Part of a small language model's weights.
Size: vocabulary 23769, 94.3M parameters.
Training: a variant of Adam for these matrices, 630M tokens, 4808 steps.
MLP neurons of a small language model. Each row is named by its layer, matrix (gate and up: input weights) and neuron, and shows model dimensions 112-367. Each number is 128 + 32 x the weight over its row's rms, rounded and kept within 0 to 255. Numbers have three digits each. A neuron's up and down rows have the sign that makes its largest values positive.
After each neuron's rows, "fires in" lists the words (lower case) most often at its 100 highest values on Wikipedia text that the model never trained on; "fires on" lists the tokens most often at its 100 highest values on Wikipedia text that the model never trained on. A number after a token or word is its count.

L2.gate1310:139140116160121156047166128090109145131117136150106134219090162119057150223143075103087128091113109131083151127061102137157141079115102150103175123063170108136137153150143138116151107143118105188164123136099138072117115093127146126116082147058179121112127189112078133110125110080133097158144112159123083118136083150136100155136135125117124064103122188043178078147106111093119136118079116190109145120144068126122137124142080113091130125106116114163200119133133151169162075106134120133107188166081079119119124076202151115169108094112088141162100153150105107142091175154157132125106078144171120101116085096122062108118107181110136090171144141147094129144132170157191105045125137114100102081121091110172123091127112107076106064095121142069188119158152132070190123105134211
L2.up1310:072128159053163137101059089160160107089134141182177077107166113087135109167154123099135081141192088121128132113090095108140104133094145121117132080136138137151113115096103133093166142120160147166173119114199091123108141166074153117098136102110200104138149160167144153110139074123151115182153148120122153083217106101098135116126169087071138132168132148169123182115138084169128150182139169108087078109064070135134175118084173203104163126144098176128100095109149175078075183116073061097138140137134074096125193145149128102133126153127174100068118136099081151148121160139101145111168119128129113137094123103106127130167118109130110080184111144136145096118121109165109172170087108137076091198137143091066129107141062208130142155151108146130075102192125098083143087145113164
fires in: "of" 30, "after" 23, "who" 11, "with" 4, "for" 4, "year" 4
fires on: " of" 25, " after" 15, " who" 12, ", after" 7

L6.gate850:159116074162141108143141182087174100213096051063137129130147136082157149139105123131164127090174111133153151138154142117147099150089134132176143151092114153111096107146198084132085147169153143109130179124141123131133120140138128125148137152080138146108123097187109120128084142146177100135143112159124139135119143141098088127085088155064129092174180115155131168129122142137138119170167168080096090085159076152107137155117134164057109109146099151101146109117131143145167123142179107195203116063165127134178180143145114038108114100154102120120129080142127094107206122122126115143169117139061112157139131141159130115131169139114126133146208231114140099157145142127163120160146096163114081110147170096134158079121084170080111083130158087186157147172161061147103165120144154
L6.up850:108131138117116090187100138168119146122117121146144138127117174093090089187125119136177167147161134108117140116129153125076128138169117101144072095133186097044079153140171161121086202141168176136114126101094098157105101127108126159118108162107129175130124143184100142136152126206125129129117099168130140109146109155152087101119104099124034127148121133071132095119111112082087147113102114107182168119153129198143139122093169093112120075107139131126091086113143102132129182122160158151153113132129113151128140118087114127094155132159129177141122074159147133046152101123220102101115100151143105145106128131119161091140116138152174134145142137099118167191104108114166152162130127093142106121100109180115169167143117141150155130120080138153086074186138122097072110147116195
fires in: "is" 19, "not" 14, "was" 14, "corazón" 9, "been" 6, "are" 4
fires on: " not" 15, " It is" 13, " Cor" 12, " It was" 6, " it is" 5

L2.gate35:174129080165134188067118169128101152077147076075065211103112137113101117098171120170122098123103136124157158114150143114139110138131140104106199112140121095120141130149126123132064156128128136088145156143139108132137123090127120159125084149174139178090102178121135130141139154114189133146170120139129138138201121089106116092112107148123126105145131107126104082147083087166099150101132128114146122131115119128056127162150123161096118134159146099119120149096096081066111088138070107128108154110093155045169039064153188146153126093081193207115117153121116093088136174101093098115092138164100144119091157051125107123159166082097159127139141108146120039127173138135123111189098090117161170120123188200145202118127119133083137144097136111146156093138150139115130169085148134
L2.up35:163158125116154139146148111143094098129158084171151140111176176153145163072138091142178127168079110114162123144131128104162150140118108105164098112134122120102110114136117135162148167169151141124165166122180077178151131132128175186123138199110089097143129103107138049148128209183085139091143123141132140143176181129170134085151109134145121145068071165199169141162169134028136129091100110152070070138146147092141121125102206155153125158121191173166086117080130166092084134070132165087099158122169169124144102149070126118120169116159117122164069158128152169091190058075162117120135129135149115140150142153191183140136126183095201141165084138131061129097131138123145139186168129133079092101134151152136152102121137111177176100126154099103131132157185145081099128158149188
fires in: "4" 19, "5" 14, "9" 10, "6" 7
fires on: "4" 20, "5" 14, "9" 10, "6" 9, " light" 5

L6.gate796:171106124079127155086173161119136130058137128100126119160139145121115160094129098174139097160157108181084115102085132158146129125117153198068145167165126150154145139125149115096147124169126141140126125170138096138180069102159151100080179128123099188088146124130147025141125139169168115134134121084133139148171127102175171091155119089114166107141123098124113104170102125097148157173189136127114106099126108094132181130169106147141117125133110134117141153100097138070121061124126123127126140137103140076119114133159162063074087087093079113139109057167118123088109142207112205138223080163151103114167162110175152092140118115130138120166106141091112117142125140151076123173149151091120108131109190121141096085123119140137146160105118142155162127084125109169152161147118081
L6.up796:107114152099082131141165118135141117088096128134161183128141123099120126108128104151132165082195116160159129166107156141152174149120123122116103143136150112084100096146041080120154121159200095144155122118108162248203184108091125122138122095152135120106059181134137112135130079172142149133126135081139128133103132092139086136121159118095075194216134134075068128129156141152113174114115108100141124097087126133110143090113090151133141148109209147152156091112162144143116141130130119100139175123096151125112081112120115199086117108087137114073189120094170115147078138136114113099117122144083177160154081164154136148123152163159111189156167232145094104130141086097120135139126151146177114169103117134165114144086074142121157142129137093094140121149135150109129154118131109
fires in: "this" 36, "that" 28
fires on: " that" 18, " This" 14, " this" 10, " inf" 5, " That" 4

L2.gate67:118091159155164101138089112122195156101149147099123136075085125118120171183096074138139100171126148118207152148110175123129142161159167108189069121174110177117163098126100088147096111166110116115090164169141176154141113089174095139107151156150185127147162116139147107146134115166098103138163136169111108149088098126139103178137169129199172126142139143094142094167089133114133134152151153101115123099130126074133131184128149175160178112059067110149125129121044153149116111132196155112153155125171107112142119197084131109110118050083055095131140092044165177097138096156150155145154116141172123183060093064176196112086120129163192156187150100121117092110130157125123128144117141112145116159094135156092117010058065164172115221146115120119171121209122129141118130088088112
L2.up67:134139119129041076055105128099158112065230072120143172102189118141151084159093120084085141093107176061114104188121111042100129114083120047112165126143192139062144100081097158130078144158128130141113144144096187133106101128119129168149145154123111147126140139116135121117175035153134126124147113085160145061090130136121152090145098149124157173107141132114130149117114105137103127085145191127153180117121194119157103167116108110079100120160127074111136115086106125100107179109099093055047120166161154124089109146137145116095133112142156160149155185135112135071084105111122148160113078144159163124123149134095166195100037140139152147159106144102157090159140125139107111057127088115102118098133134138173110126098125158142148112124135134133072132111126058124099146149079149
fires in: "this" 82, "same" 5
fires on: " this" 25, " This" 22, "This" 7, ", this" 5, " In this" 4, " of this" 4

L2.gate277:085154135136144113131090138198162148136121117154088157072137173105162153146107121119150126079137111149136062089116146169141135131142121024109088134197087163129104209136134138188085111136205099111113137155124152124146119115088161112138106093133134133131118126137212167115134081176126096157050109076154126090155117116097134097180083141145145108173142128152171098151166122108171220122138133130131109140108060130139088147135139130156109151111111144076138098111091116113125112098113102154156208153130099108089137112162122110141129151085160106105182130129145137099140126159091159015219077187098127146096071159120115154120170107068108121153086176139154127139130164139127113089107144104128115113114136068132122135099161152117139115076079085135148166154147081175097151128097139
L2.up277:051088114105118099101091120131075186144132111148159137191051102137116163150112133205196103077101125148102085123114195082155108160145161098108129168119152123170095148166115100177104150153104160062178092122162119156085132140100183180128129165079095156116119094156129117095119135178211092175105133069115136113090095134107152107110153142088129132176117114082170150168131163074139163117117127124078097115110092141160149129088089135097190160106068135208164153142051105111137142141120150137124108098196214148117084116137082177175161152176147142117127143106100079175118181106134124147167117146134153046099133140089071091151118132123093143078117092113136155140107174116114121102123099138080088121152099092093168164102211139122173090162117088152095134108093155143119136161109112
fires in: "when" 32, "before" 22, "if" 17, "year" 7
fires on: " before" 21, " when" 17, " if" 14, " When" 9, "| Year" 7, "When" 5

L2.gate1689:143074154118211133120159077075143166106156121145152101145104126162131063066120159086132090110088083122167153106121161078141061173087080122099131127120100115178119145088124177174140160079058124091192150162172074169115151114190161133181082117120161149121203099132157132118116135081149135102147124125110106188191094171157113124169094127131148141131153091146159139124140144183125189173122164121166169091085154179174091141197184123161150113128146161126086145140154069112105130117099095147123132113133112088105149158129154171089117131121098082100137127208093187120083096134138103110090134089091133136111135146125151070105212096110086193156127156102125154102154142153127140159087123135136142145033125140150080126175160123176176147198122181100075160111104163165178122162146102
L2.up1689:128125150141108141141121146151107109088144123123144101175146173175133104123155128127105179125080124108125127104097161117082124122142154104134168207115089128124195173133140109098125137173067113128084153080124116146140119194103163160165112123098117132084201094146113134135113145132165147127169114181169204135207138097110152167128125142171135101108160102168186102142144093201127176145129122157125166079117109134115076162154120165142098150142132160144152164140154117125134098115115119177109112130173078124201154189093140108093157136123119118098134116107145160105067135149163205130097102142047113127139118095116230192134070086072097042173132126096225102109101153140144143110129181117144141102117115212117076105149141091138089139130094131110160171135108130141180172075143217
fires in: "microbiologist" 20, "bacteriologist" 16, "politician" 15, "artist" 14, "poet" 4
fires on: "ologist" 44, " politician" 15, " artist" 14, " poet" 4

L2.gate1523:138130126149128107141154166095058146132137150117133139054116198140108100129091137130111144132115114067175168151137148075172151095064135140155142113150138139091099167133160110198055152121115098082141083082155114150157169141142101157160120177119100119123141164154140075144150123149173097171186177168124124121139122132127158115123135124117151100198094114127136115100032209092054125214108166093153164163195110114143137167181130124157166179127144070130131141107101137098107101161123138099152159141098123067139158172129123051109101168089101126092123116085141111125141104081172194068191163097181122152174141128141186087113093148120163110144147140158104089100089105111118110117101156123149079119158157112087144103154085154100108145108122204166107146109103087134174115146102134
L2.up1523:088159170132097122108148103100127181120152138086158163123149114106131168098153134151106132135164175128115104104110127157196187118083140114136138113146134124136115150110158087135132135114105189092169105103143120146117095179109102127143184129146116164166140149103141118153177152104136092107168130111118126118038179120112151141133111168127184090144174090124152089123087170076093134089112186104166139116154120069143095159191141173155119152123157053061133128067078119144091143109119180171110121129200130059107169126111079127082118147122093101123167116129141117164119130144096152099163151140118149142129135129194175067065114124132144189117108094176127165137100114118131087130165150149179133107157092123044120127105073072131125105147113112153171144131119122110146094098123138
fires in: "on" 59, "for" 10, "right" 8
fires on: " On" 29, " on" 16, "On" 9, ", on" 8, " right" 7

L2.gate1120:129196096077050093115177085106131125110112147080142140094093146141101162138091105124169122126154112163153170077121067138171091190227139147130111132143136115056153117161090094131152172178145132145104165164109176093154139125123118134133143130092082108151142062097137126123097095147166157152102103069133145097078120125173155091181099159127165143093125097120101137125108103136148128104096130161107198151113135088115056154103129036108149115133135138165078104125184103107124143162104157146178131157194133184110098118112178108087112112116105081108192156161186132000149136132098139055143043152113110132173128137104186104159118128106119097146136140119068085070137111150062153121128123135120158152153131092065121189111123125201174143126171105183120130118129119213166158103106137
L2.up1120:168107095120158173106126204090117105165114126115134071158121119114127096146112126149145153101162098084137147142104185167171143171077098199110111119142139096170081129166158137141142126094172107063090108125156168103122109096168179159091118104073125133120115124145128109152136118100129108053139173095111124168087173091130115162125131115144091122150161148097138131147115069096121114111181142084065162122221187094117121129136071143173107102158097132110083073082113117187108129157138114084120086125144124143092165123083130091100133134162103121065187125113115160134176140072126141169132118134159142215125163121133211130144068090093035129094134148099134150153089108132092171139093127127181093146106103124101086062131093109100093058160120138118112179159151094145135100159038157
fires in: "that" 78, "by" 17
fires on: " that" 67, " by" 17

L6.gate1442:116145079157088147124133177152134099153207067128113173157072196095098125138143134095199108128166129105118121082118160133094128153081042191128110118118133132115114113098139118141116186128109125132140151133091169129175116145198109146064096157049159171156142123191083178134094124162100141141114052165163182130179135131117127099117106084155170110119113071127118133144104112146127168084156098110145121071097095188125089101110106085087087103147154088134152131070152111111162112144078153099124117120055145120185101121139089170131098108127128155141151067109151139137123153110152115167171152141122116153157144136069054112147100119108155078134192139128096088091133070164101049143146112121134171149104167103057068117066195111141188160141089124166123112128165164158165132140120123
L6.up1442:098169137151092125196173176162160120140141093122117108172074148107210156141116117071187139107173101101148123123106130177103125148145178130144117069151119064134136093096126175136066172156138125163118098108135147169118111110178092118072143152076107183132136164124072103133085133186150167107130134135161099193144113138158120095097155145134141198135100096076121135125073148219169158072155150081093108144191130122136078130074111085127142089116151097144111115091126109136139089081107162123096116089121130133157113175136056147089113117142095181155168067143137109112138109135172124200150166133098146108140156077125094127156137119094085103142154143091140148132087106147106126167188113170098148126080146104136112091101114128128120068146119064177086141098104084098152166131116199
fires in: "that" 50, "had" 21, "not" 4
fires on: " that" 47, " had" 20

L2.gate1128:140185172047123117091162076100123143193146102094136075122065125192134149166111167114115174065110100118094086140151133084158109071125182137117083094155140113123115141121134150133161120103109136141179131122155111140123128146100184142150145170097180142107097136156133088056068129129122122106087059152096053086154056099140140099106115140172137111156114115145169134129066116118167196069137165123102116150184145139073117118095138118104141109136133151122152121100122148154147065094128172116093140114104067140127125191127127152132145128088130079073136180093145141159140158091099142163118110133133093115044139169142118168031133178118072133146125111098185126142143108160146172106130158197144116142119145187173176153140079123151141056074174111144133094121139129164099097168079130
L2.up1128:093116108152155133129086133181173132098121115110169113121131124142154166140175182131163110048158063125106167140135124095119129145142127146151157161102141150095135121124118143137155102188153148124138145119128164126136153128131098102081171143092148130199151144141136171086109128154121148146154182130125131168105081145061142189131141148127168184110124096101141141193120110147114208185092162111171144143161105137118135116135141097145106104127060169186078214143092114107088143168138112134071122121105109095094114084089158163151119138148160071091091173138159110167114148129134112098125106120096120075127098089100113108130045135116091117168128129147175111100123104098141124103122114096139142080073154130142140126137121153129124141171145075142078129161071095077169109094131142
fires in: "at" 35, "of" 25, "after" 16, "since" 11
fires on: " at" 20, " of" 19, ", after" 15, "ed at" 9, "Since" 6